MLP neurons of a small language model. Each row is named by its layer, matrix (gate and up: input weights) and neuron, and shows model dimensions 0-63. Each number is 128 + 24 x the weight over its row's rms, rounded and kept within 0 to 255. A neuron's up and down rows have the sign that makes its largest values positive.
A block is one neuron, or neurons of one layer that tend to fire together. After each block is what it responds to, as a language model described it from the Wikipedia text at the highest values.

L14.gate201 [142 139 134 165 140 153 118 129 160 133 130 153 122  83 103 118 121 157 168 104 103 120 146 113 184  95 140 128 175 140  98 135 122 136 139  95  80 135 115 113 128 114 100  98  96 128 152 150 123 127 120  98 133 118  92 120 124 107 119 155 157 143 152 159]
L14.up201 [113 123 117 131 106 120 125 159 124 114 112 116 111 109 130 157 159 133 128 130 130 126 137 185 150 130 114 163 170 120 109 138 117 134 156 164 107 118  85 175 106 125 126 100 117 174 176 168 107 137 160 125 114  84  97  93 165 105  89 147 151 159 107 136]
Opening quotation marks and joining punctuation right before a title or name, e.g. song and episode titles in tables and lists ("Bony Moronie"); also name hyphens, apostrophes, Mc/Mac.

L7.gate6 [147  93 129 174 165 129  83 172  95 123 109  88 120 153 129 103 180 145 154 112 139 110 115 101 130  96 115  82 109 112 150 159 184 129 110 123 149 155 100 125 178 140 125 133 184 114 128 126 162 115 101 151 126 130  93  73 102 118 171  76 150 110 110 141]
L7.up6 [138 123 112 123 163 136 126 106 101 154 119 156 162  98 134 121 163 145 126 154 123  93 138 138 138 102  97  76 167 137 157 124 124 159 122 155 114 121 126 121 138 151 205 111 115 123 145  94 156 118 107 113 134 120 111 108 135 138 142 132 152 122 130 140]
L7.gate23 [143 157 171 111 142 148  72 114 147 143 146 151 129  69 139 135  96 100 113 137 155 112 128 141 150 125 122 146 111 172 159 100 129 152 191 123  96 124 149 128 125 181 144 117 124 119 119 131 138  74 149 126 146 127  91 130 173 120 140  87 124 131 144 137]
L7.up23 [126 113 138 145 146 150 124 169 109 112 170 105 121 107 124 124  86 107  95 143 146 105  98  92 120  96 122 138 119 162 150 102 125 104  92 100 140 149 130 121  93 126 121 122 118  91 123 129 150 159 134 139 105  97 130 124 165 129 125  56 116 164 127 159]
L7.gate223 [136 128 111 118 101  83 167 152 129 152 151 133 125 103 147 147 106 137 140 110 135  86 117 112 150 150 104 138 104 160 109 158 140 120 163 126  86 159 178 110 126 127  77 111 151  77  85 121 132  86  91  97 136 115 110  82 132 119 130 133 116 135 160 137]
L7.up223 [122 108 142 129 172 185 103 144 125 143 147 100 162 145 147 129 133 115 105 125 128 142  87 112 102 133 139 114 152 160 148 165 167 119  90 147 159 141 150 126 142 136  99 109 111 131 124 100  82 132 124  75 112 118 143 106 131 112 102 148  95 152 105  72]
L7.gate231 [116 118 152 110 145 144 153 106  89 101  67 108 182 112 134  92 125 127 145 102 187 140 113 175 119 144 104 102 128 129 132 126  96 119 142 106  97 139 141  88 179 159 145 118 122 103 118 129 122 125  80 126 156 135 166 103 146 118 154 139 131 137 154  88]
L7.up231 [116 141 103 134 151 107 127 102 107 136 153 115 146 110 132 136 104 150 151 157 169 112  92 135 131 131 117 113  88 132 138 121  97 140 139  97 144 123 123  67 136 120 129 128 105 119 137 139  96 135  89 115 134 126 160  69  81 144 164 130 150 123 100 134]
L7.gate235 [121 108 115 124 114 158  92 106 141  96 112 142 130 120 108 148  89 133 152 136 163 113 121 116 145 146  80 117 123 162 134 138 109 120 129 123 123 115 151  93 133 156 107 134 119 167 113 143 102 148  95  89 174  97  87 152 134 126 102 143 114 133 120 126]
L7.up235 [101 145 136 119 123 145  77 108 106 128 144 135 146 121 159 159 181 157 106 118  99 135  97 151 156 121 101  99 107 139  92 114 154 128 144 131  94 152 125 129 118 114 171 130  89 121 177 131 117 163 101 145  89 123 150 144 133 160 120 111 153 121  92  81]
L7.gate384 [147 160 116 152 138 124 140 117  84 134  99 114 138  95 132 121 129 130 152 147 136 137 178 147 111 140 102 155 135 134 127 132 101 129  97  88 145 111 120 113 168 156  92 134 158 113 108  90  99  94 118 117 170 121 126 145  69 144 110 150 179 136 116 112]
L7.up384 [140 107  95 187 119 121 126 100 106 101 136 109 103 124 130 117 149 127 173  99 155  91 144 139 102 129 113 182 131 143 132  99 155 141 109 101 116 114 120 103 136 140 132 102 202 101 153  89 124 111 128 111  97 139 124 151 132 160 128 142  74 104 111 123]
L7.gate393 [156 159 169 127 145 142 133 120 115 182 159 133 127 101 131 135 149 124 137 124 138 107 139 115  87  99  95 103 129 143 135 126 134 119 121 105 185 135 142 146 123 126 110 130 189 127 149 125 124  82  92 171 133 154 113 135 106 108 120 111 185  96 161 114]
L7.up393 [129  98 135 132 127 120  93 126 120 161 139 140 121 104 150 123 134 159 106 152 142 120  61 152 126 183  72  85  99 155  76 123 152 136 121 178 127 104 157 117 112 131 164 107 122 149 126  97 119 101 122 149 144 115 106 105 140 167 125  94 132 109 125 121]
L7.gate422 [156 122 147 115 129 117 142 130 116 133  87 142 128 173 110 114 130 143 169 171 109 128 105 107 112 125 155 109 135 122 133 174 157 164 119 127 141  74  83  94 122 118 141 140 112 135  88 133 109 147 117 108 123 143 109 109  92 145 177 124 127 148 145 120]
L7.up422 [150 116 126 126  81 120 100 114 101 141 129 116 155 107 126 122 124 157  48 130 139 148 108 122 135 145 163  80 114  92 145 131 166 126 122 134 110 160  88 106 129 146 133 160  83 142 115 117 115 111 185 145  65 123 123  81 124 107 147 102 117 140 149  97]
Digit chunks continuing a number in tables, such as 5:00 or 5,454, plus en dashes and hyphens, and mid-sentence verbs like had, were, described as.

L6.gate39 [161 160 111  78 159 130 138 161  91 122 142 131 109  93 124 167 104 132 120 111 116 174 118 124 141  87 149 126 126 139 121 143 130 106 115 147 142 124 114 128 131 102 161 155 125  93 162 169  90 117 112 131 117 176 140 108  49 114 117 120 121 119 132 112]
L6.up39 [160 128 146  95 133 112 157  95 124 104 188 174 141 116 111 145  96  96 104 147 177 158 139 105 114 149 133  98 118 155 122 175 110 142 132 154 150 118 134 139 132 122 126 127 124 126  74 150 128 158 133  97 116 131 114 156 123  84 163 139  89 103 141 132]
L6.gate102 [128 118 125 155 143 135  87 122 144 114  97 119 136 148 121 126 182 134 154 124 107 156 121 132 145 116 107 149 116 106 125 127 131 126 150 103 169 149 128 186  99 115 134 113  81 144 114 123 136 125 176 168 106 142 140 125 153 114 157  88 123 120  99  98]
L6.up102 [145 157 125 146 104 159 142 150  83 111 123 121 106 120 104 147 119 149 103 139 133 151 141 140 107 136 140 161 145 107 129 103 108  97 156 118  69 112  90 162 124 160  97 104  99 138 160 157 135 106 110 102 183 117 121 129 127 155 142 133 145 110 120 113]
L6.gate268 [138 171 112 154 139 172 158 105 108 166 113 163 117  90 109 145 144 103 146 125 137 139 128 129 113 158 163 116 107 124 117 130 123 177 127 176 139 121 147 144 166 111 116 128 124  94 122 147 133 106 133 173  98 124 153 144 116 100  78 165 118  95 130 126]
L6.up268 [152 180 146 140 135 124 155  92 100 126 133 120 125 139 109 172 156 146 144 119 154 154 134 120 150 142 168 118 125 132  86 114 121 100 169 159 100 148 139 126 142 104  96 132 111 139 128 120 119 150 164 179 101 121 127 160 185 117 168 124 106 151 145 147]
L6.gate278 [ 95 146 134 146 114 139 137 148  97 128 175 128 162 143 109 119 110 108 143 115 128 132 189 154 152 115 125 143 117 137 114 161 153 139  95 161 105 113 153 102 179 107 120 113 111 160 104 137 131 103 104 121 107  97 134 164 134 117 169 123 117 131 153 161]
L6.up278 [155 173 142 126 143 137 136 163 150 191 154 126 111 124 106 119 128 156 181 127 143 141 153  89 113  92 182  96  94 120 123 177 146 125  97 113  97 154 116 122 157 123 124 158 127 148 120 161  94 164 121 124 134 122 125 139  65 142 168 126 117 119 103 144]
L6.gate282 [ 99 130 104 182 166 114 113 120 124 126 135 153 129 110 159 107  91 136 188 141 128 132 130 138 147 133  94 146  97 115 125 133 118 131 140 203  88 125 166  95 118 141 131 124 139  85 121 170 135 162  87 108 163 118 147  96 144 126 120 164 156 105 137 108]
L6.up282 [129 138 119 119 169  98  93 115 153 136 100 129  76 101 135 131 147 139  85 125 204 163 120 101 129 133 127 117  91 103  95 100 106 112 123 132 130 126 140 134 115 134 126 155 101 133 157 144 141 143 132  76 180 114 101 135  86 139 140 114 122  72 113 132]
L6.gate294 [100 109 150 109 104 165 112 106 119  96 136 130 134 171 186 132 112 137 115 128  94 120 122 111 136  98 110 125 110  77 115 116  95 130 113 146 125  90  79  90 139  80 100 118  90 126 136 114 100 120 119 122  90 116  96 141 129 134 115 128 129 167 108 132]
L6.up294 [ 84  95 168  97 118 118 134 162 158 118  90 163 151 135 180 115 157 110 153 135 154 132 172 112 120 119 104 128 171 129  88 115 110 118 164 132 119 122 112 121 157 133 116  93 118  98 127 124 117 129 152 117 131 171 109 151 106 104 112 168  94  96 173 129]
L6.gate309 [126 135 121 143 114 171 133  98 137 138  89 132 122 145 107 144 112 129 156 103 148 129 159 142 138 154 132 111 112 123 126 142 113 148  94 120 121 138 144 133 144 128 124  99 132 100  94 127 130 166 119 121 139 174 131 139 112 132 103 113 150 148 141 126]
L6.up309 [143 138 135 125 175 133 124 118 117 131 114  99 105 109 143 104 135 152 171 113 115  56 140 132 138 111 186 114 128 148 134 121 136 128 184 137 141 161 165 148 113 148 142 121 118 125 120 119 169 162 150 129 165 106 147  70 122  88 146 141 145 106 118 142]
L6.gate326 [153 128 119 162 118 108  95 169 151 163 136 132 103 121 169 144 175 105 180 114 109 105 126 144 139  99 119 113 113  78 124 132 152 123 156 134 121 137 150 193 134 117  82 128 114 113 154 125 122 103 129 144 148 126 114 154 123 119 155 137 108 130 132 129]
L6.up326 [108 173 126 100 141 123 152 103 135 105 104  93 108 130 119 108 150 106 176  90 120 118 108 114  62 149 188 139 141 120 112 168 162 128 144 133 104 125 119 174  93  82 111 137 131 146 110 133 141 169 131 125 162 171 134 108 118  87 146 121 123 131  85 132]
Forms of have (had, has, have) right after a subject, often before been; also first words of headings, table cells and list fields, such as See also, Total, Home.

L6.gate57 [100 152 122 108 129  92 140 138 144 130 115 159 140 147  83 143 132 122 105 122 128 146 149 100 136 120 150  83 156 142 140 139 156 138 109 127 154  97 171 170 114 104 152 144 105 172 146 139 121  96 138 140 125 113  75 159  95 114 107 137 127 144 163 159]
L6.up57 [128 123 131 126  77 143 162 169 168 105 138  72 120 103  83 111 135 169 145 157 118 166 161 116 103 168 137 135 166 137 132 178 139 107  83 130 126 100 107 139 118 125 125 117 111 131 106 141 110 138 106 114 113 136 137 127 119 128 141 101 133 139 175 100]
L6.gate138 [110 127 135 148 139  89 122 135 143 121 122 159 133 152 127 192 140 138 109 105 110 132 169  87 107 140 107 171 160 117  91 112 130 122 129 143  93 101 120 124 119 148 115 136  86 106 142 149 152 123 154 175 121 144 168 131 157  89  86 112 116 131 122 106]
L6.up138 [137 128 137 142 136 128 133 138 109 109 144 116  95 120 169 122 154 109 113 144 109 129 115 143 106 126 120 102 181 162 121 132 141  80 146 119 187 120 116 136 105 150 151 139 108 128 131 163 157  94 125 164  61 101 124 124 131 119  96 105 134 154 110 144]
L6.gate148 [143 117 139 128 145 161 105 151 148 139  69 164 142 132 102 102 111 169 116 126 119 118 155 128 125 128 132 138 102 127 144  56  95 120 146 117 128 127 144 119 120 121 133 112 145 154 156 140 168 151 103 165 133 101 104 115 108  97 120 150 136 152 156 141]
L6.up148 [108 159 130 105 134 114 140 110 160 109  89 140  86 107  77 133 127 122 137 133 106 136 113 100 137 149 131 107  90 144 106 115  70 118 118 132 164 137 127 133 126  88 111 141 158 105 157 148 144 132 101 146 157 119 121 108 100 112  98  86 139  97 135 171]
L6.gate171 [132 154 185 118 119 121 142 128  85 107 133 118 158 144  79 127 121 136 108 147 152 115  83 116 112 137  84 124 137 169 106 133 156 126 141 137 124 129 141  96 123 145 156 115  79 146  83 146 161 149 134 121 130 107 150 134 149 171  93 124  88 121 122 100]
L6.up171 [143 135 129 136  86 103  91 150 119 115 146 157 148 152 130 151 134 107 157 137 141 110 101 106 110  87 142 122 160 129 112 125 158 142 135 130 111 140 140 108 143 145 112  81 113  89 144 154 119 108 134 109 147 137 163 126 116 103 141 113 111 140 116  80]
L6.gate225 [146 126  94 121  96 129 113  87 154 109 114 150 118 154 100 123 115 128 172  96 135 121 154 133 103 141 114  90 104  92  92 147 101 144 138 131 126 132 142 116 136 132 123 107  86 141 122 152 143 120 138 103 111 138 129 121 139 113  89 151 131 134 135 159]
L6.up225 [136 123 151 118 133 146 120 115 140 135 136 162 133 109 104  90 118 132 127 143 154 127 150  81 184 134 119 118 137 123 161 153 164 185 139 120 131 116  96 111 148 125 102 133  93 122  81 128 119  92  93 133 170  90  98 101 147 122 107 111 135  81 131 124]
L6.gate315 [157 127 122 146  79 115 115 122 164 179 126 121 101 152 115 116 125 126 106 178 160 106 128 131 131 162 111 101 146 174 142 121 138 170 133 132 144 182 101 143 132 133 162 124  89  94 112 179 101 168 109 122 131 131 146  90 154 138 142 149 124 153 118 144]
L6.up315 [116 120 180 119 145  91 131 159 131 178 106 107 119 147 153 112 158 122 171 115 100 144 173 110 143 147 125 145 112 164 153 126 153 184 127 116 131 108 128 126 158 105 119 130 134 108 133 105 128 141 135 149 105 129 149 102 158 124 108 146  99 154 146 144]
L6.gate353 [138 168 118 119 111 136 123 101 119 133 115 116 142  91 115 125 146 100 117  88 117 174 122 117 149 126 148 116 162 127 103  92  65 140 178  98 110 165 156  89 121 122 150 128 177 111 125 145 180 126 143 144 127 111 137 114 121 109  91 132 146 136 122 162]
L6.up353 [171 148 130 137 135 163 141 136  99 145 121 128 152 135 138  98 110 134 164 110  86 111 188 112 145 135 126  98 157 128 133 150 122 131  92 107 156  80 142 128 123 143 136  82 100 153 133 137 165 154 121 132 135 128 143 112 171 129 102 140 137 106 125 154]
L6.gate359 [110 155 114 153 165 130 140 155 127 148 134 108 127 118 126  95 155 152 173  81 152 115 144  89 104 151 117 146  78  67 142 154 119 147 126 146 141 108 114 146  69 145 129 103  98 140 110 147 127 149 148 163 120 127 120 134 148 130 119 174 101 154  89 134]
L6.up359 [131 156 116 120 146  93 127 155 130 121 151  97 151 113 137  86 141 145 153 114 106 163 194  81  99 146 126 191 114  90 181 195 149 131 113 109 128 128 116 129 136 118  67 137 120 125 108 116 100 126 139 132 128 132 108 131 151 136 112 117  90 174 100 146]
Em dash placeholder cells in wiki stat tables (athletics results, football appearances), plus weaker hits on opening quotes and mid-name fragments.

L14.gate98 [138  91 110 136 129 125 159 103 105 149 107  78 161 126 173 117 180 113 124 128 115 107 149 127 142 118  83 144 135 134 123 108 128 122 122  90 111 129 163  94  95 147  71  51 145 118 119 145 125 140 104  85 141 161 133 104 176 111 121 120  80 114 104 125]
L14.up98 [152 160 138 164 161 122 121 111 120 121 132 120 139 132 119 150 152 100  95 140 118 175 141 121 158 142 155 154 148 103 118 159 149 131 151 144 101 134 128 153 134 123  95 143 126 132 151 142 175 175 123 101 157  97 160  97 114 108 162  95 149 125 137 106]
Fires on the slot between a subject and its main verb: perfect auxiliaries (has, had, having) and adverbs there (also, later, already, just), e.g. "she had been", "He had also thought", "She later became".

L14.gate37 [133 133 191 137 138 119 125 125 134 128 140 141 121 109 125 162 125 114 121  98  91 133 125 136 108  83 121 147 117 119  86 100 136 134  95 103 139 104 137 139 131 115 164 128 149  87 118 137 138 100  88  99 106 153  68 144 105 151 128 137 113 119 107 160]
L14.up37 [117 123 146  83 148 135  90 127  88 118  89 104 169 131 126 145  94 160 144 134  90 156 100 124 109 148  97 181 115 129 113 140 141 115 118 128 143 125 136 164 100 110 174 127 114 153 158 137 117 215 122 152 125 151 135 149 120 111 144 146 122 151 148 164]
Decimal points within numbers, especially in climate tables, census percentages, and stats, e.g. 42.0, 14.6%, 17.5 hp; also table pipes, score dashes, and degree signs.

L6.gate49 [109 123 104 115 125 121 129 144 149 119 183  75 153 122 128 122 129 153 123 101 169 147 110 158 131 148 179 145 141 166 177 120 120 137  98 121 117 122 134 128 124 130 123 149 129 175 118 114 122  98 120 130 158 150  95 167 180 153  94 111 139 150 135 155]
L6.up49 [142 142  99 108  91 120 153 172 143 124 176  87 130 114 119 124 140 134 122 104 164 131 125 118  71 149 173 150 160 136 144 123 115 120 115 141  98 104 145 116 106 107 126 131 113 135 112 139 113 104 119 145 135 164 129 125 155 151 118 150 128 113 151 143]
L6.gate72 [140 126 100 133 143 122 139 150 101 111 139 129 152  59 107 135 118 114 156  94 159 103 113 149 135 144 136 139 128 145 137 109 184 156 128 133 105 119 160 161 123 145 149 115 136 131 112 176 148 156 108 114  83 171 140 135 174 115 138 160 106 161 157 150]
L6.up72 [124 149 129 152 129 118 133 117 124 109 142 125 108 126  60 142 138 184 123 147 168 131 114 174 120 135 140 120 138 174 130 121 171 118 129 124 155 144 156 138 128 181 157 131 126 149 100 175 115 141 145  92  81 139 171 112 127 135 124 128 116 121  93 126]
L6.gate152 [132 124 154 143 112 129 178 171 121 152 111 138 134 145  96 120 175 118  99  93 162 142 127 118 120 105 137 109 138 123 125 113  97 112 121 151 140 110 146 145 102 110  99 167 134 146 168 115 152 104 181 154 127 162 130 118 104 109 110 102 148  65 134 144]
L6.up152 [148 114 114 149 121  90 138 101 103 138 119 114 137 104 110 113 152 163 111 144 140 156 115 115 149  79 112 138 110 136  42 117  91 119 121 153 117 129 129 112 141  96 132 173 169 152 164  90 163 116 162 170 128 144 139 162  93 125 126 152 152 145 121 110]
L6.gate160 [128 107 117  94 109 151 164 117 153 109  99 164 119  90 161 111  89 120 122 132 117 120 136 171  92 121 119 127 162  93 172 120 168 134 112 123  97 138 104 169 124 126 106 100  99 126 117 158  51 158 115 125 137 136 127 150 120 142 141 138 134  88  98 117]
L6.up160 [165 109 130 121 127 142 169 114 136 154 170 153 122 150 108 112 119 125  97 159 104  94 151 122 104 140 122  93 125 159 135 117 112  81 103 136 120  93 170 148 182  96 169 121 104 130 146 128 145 161 171  99 104 114 216  93 119  96 140 169 120 175 124 111]
L6.gate199 [141 121 143 122 110 153 175 143  91 160  93 107  96 120 159  99 143 168 129 119 157 108 131 152 144  83 105  99 128  71 181  83 149 142 127 114 146  94 111 143 158 143 123 102 129 127 123 158 117 106 133 121 138 116 117 125 109  82 109 139 141 120 117  91]
L6.up199 [136 119 106 123 109 142 168 160 141 114 135 142 157 145 136 149 123  94 101  96  94 138 140  81 139 130 153 155 144 136 110 217 102 106 136 122 121  93  93 107 123 145 165 118 136 122  88  86 122 128  86 162  81 111  89 146 127 133 123 189 140 121  94 113]
L6.gate243 [126 114 130  96 134 144 134 137 163 156 157 101 130 127 140 161  90  65 130 118 128 119 161 125  99 161 111 104 170 166 150 143  94 139 112  86 109 135 126 117 166 123  77 126  86 112 122 144 113 130 123 157 132 133 108 137 119 157 111 121 139 154 103 146]
L6.up243 [111 165  94 117 167 132 174 143 121 188 135 123 149 130 143 112  94  94 123 127 119 129 165 142 132 157 200 140 151 156 101 105  80 135 166 143  94 110 138 124 170 122 115 127 136 130 116 130 108 120 125 155 116 133  77 128 152 149 119 170 124 135  93 116]
L6.gate339 [149 147 127  94 141 127 153 108 184 170 106 150  81 143 130 165 132  78 120 118 105 120 130 123 111 104 176 114 131 109 131 119 164 137 132 128 127  96 120 133 154  96 134 158  87 102 145 163 109 116 172 112 143 153 121 100 165 134 129  92 154  77  71 119]
L6.up339 [147 120 157 143 112 135 149 142 153 120 140 144 133 120  93 109 132 126 123 137 118 157 115 112 154 151 123 125 157 102 134 142 110 109 120 143  84 105 123 100 124 117 105 161 108 163 124 141 132 106  85 112 140 141 146 133 128 142 101 108  49  95 146  83]
L6.gate412 [125 136 132 128 140  93 111 117  91 108 125  94 187 120 118 119 153 122 140  98 120 165 162  97 127 151 104 132 103 133 110 183 106 145 114 171 145 149  95 119  87 104 114 105 118 130  83 125 135 113  93 164 145 151 124 153 111 136  96 127 135 115  85 177]
L6.up412 [137  90 120 104 131 130 115  84 114  70 107 153 167 129 148 109 135 151 135 149 114 182 140 109 118  97 159 137 136 121  86  63  96 128 105 100 183 148 102 143  91 105 157 105 129  97 154 106 128 144 105 130 146 122 138 103 131 124 137 144  98 135 119  73]
Strongest on the invisible character after DMS coordinates such as 44°44′04″S 168°19′30″E before the decimal form, also on decimal points like 3.7 and 8.5, and weakly on infobox field words like Education.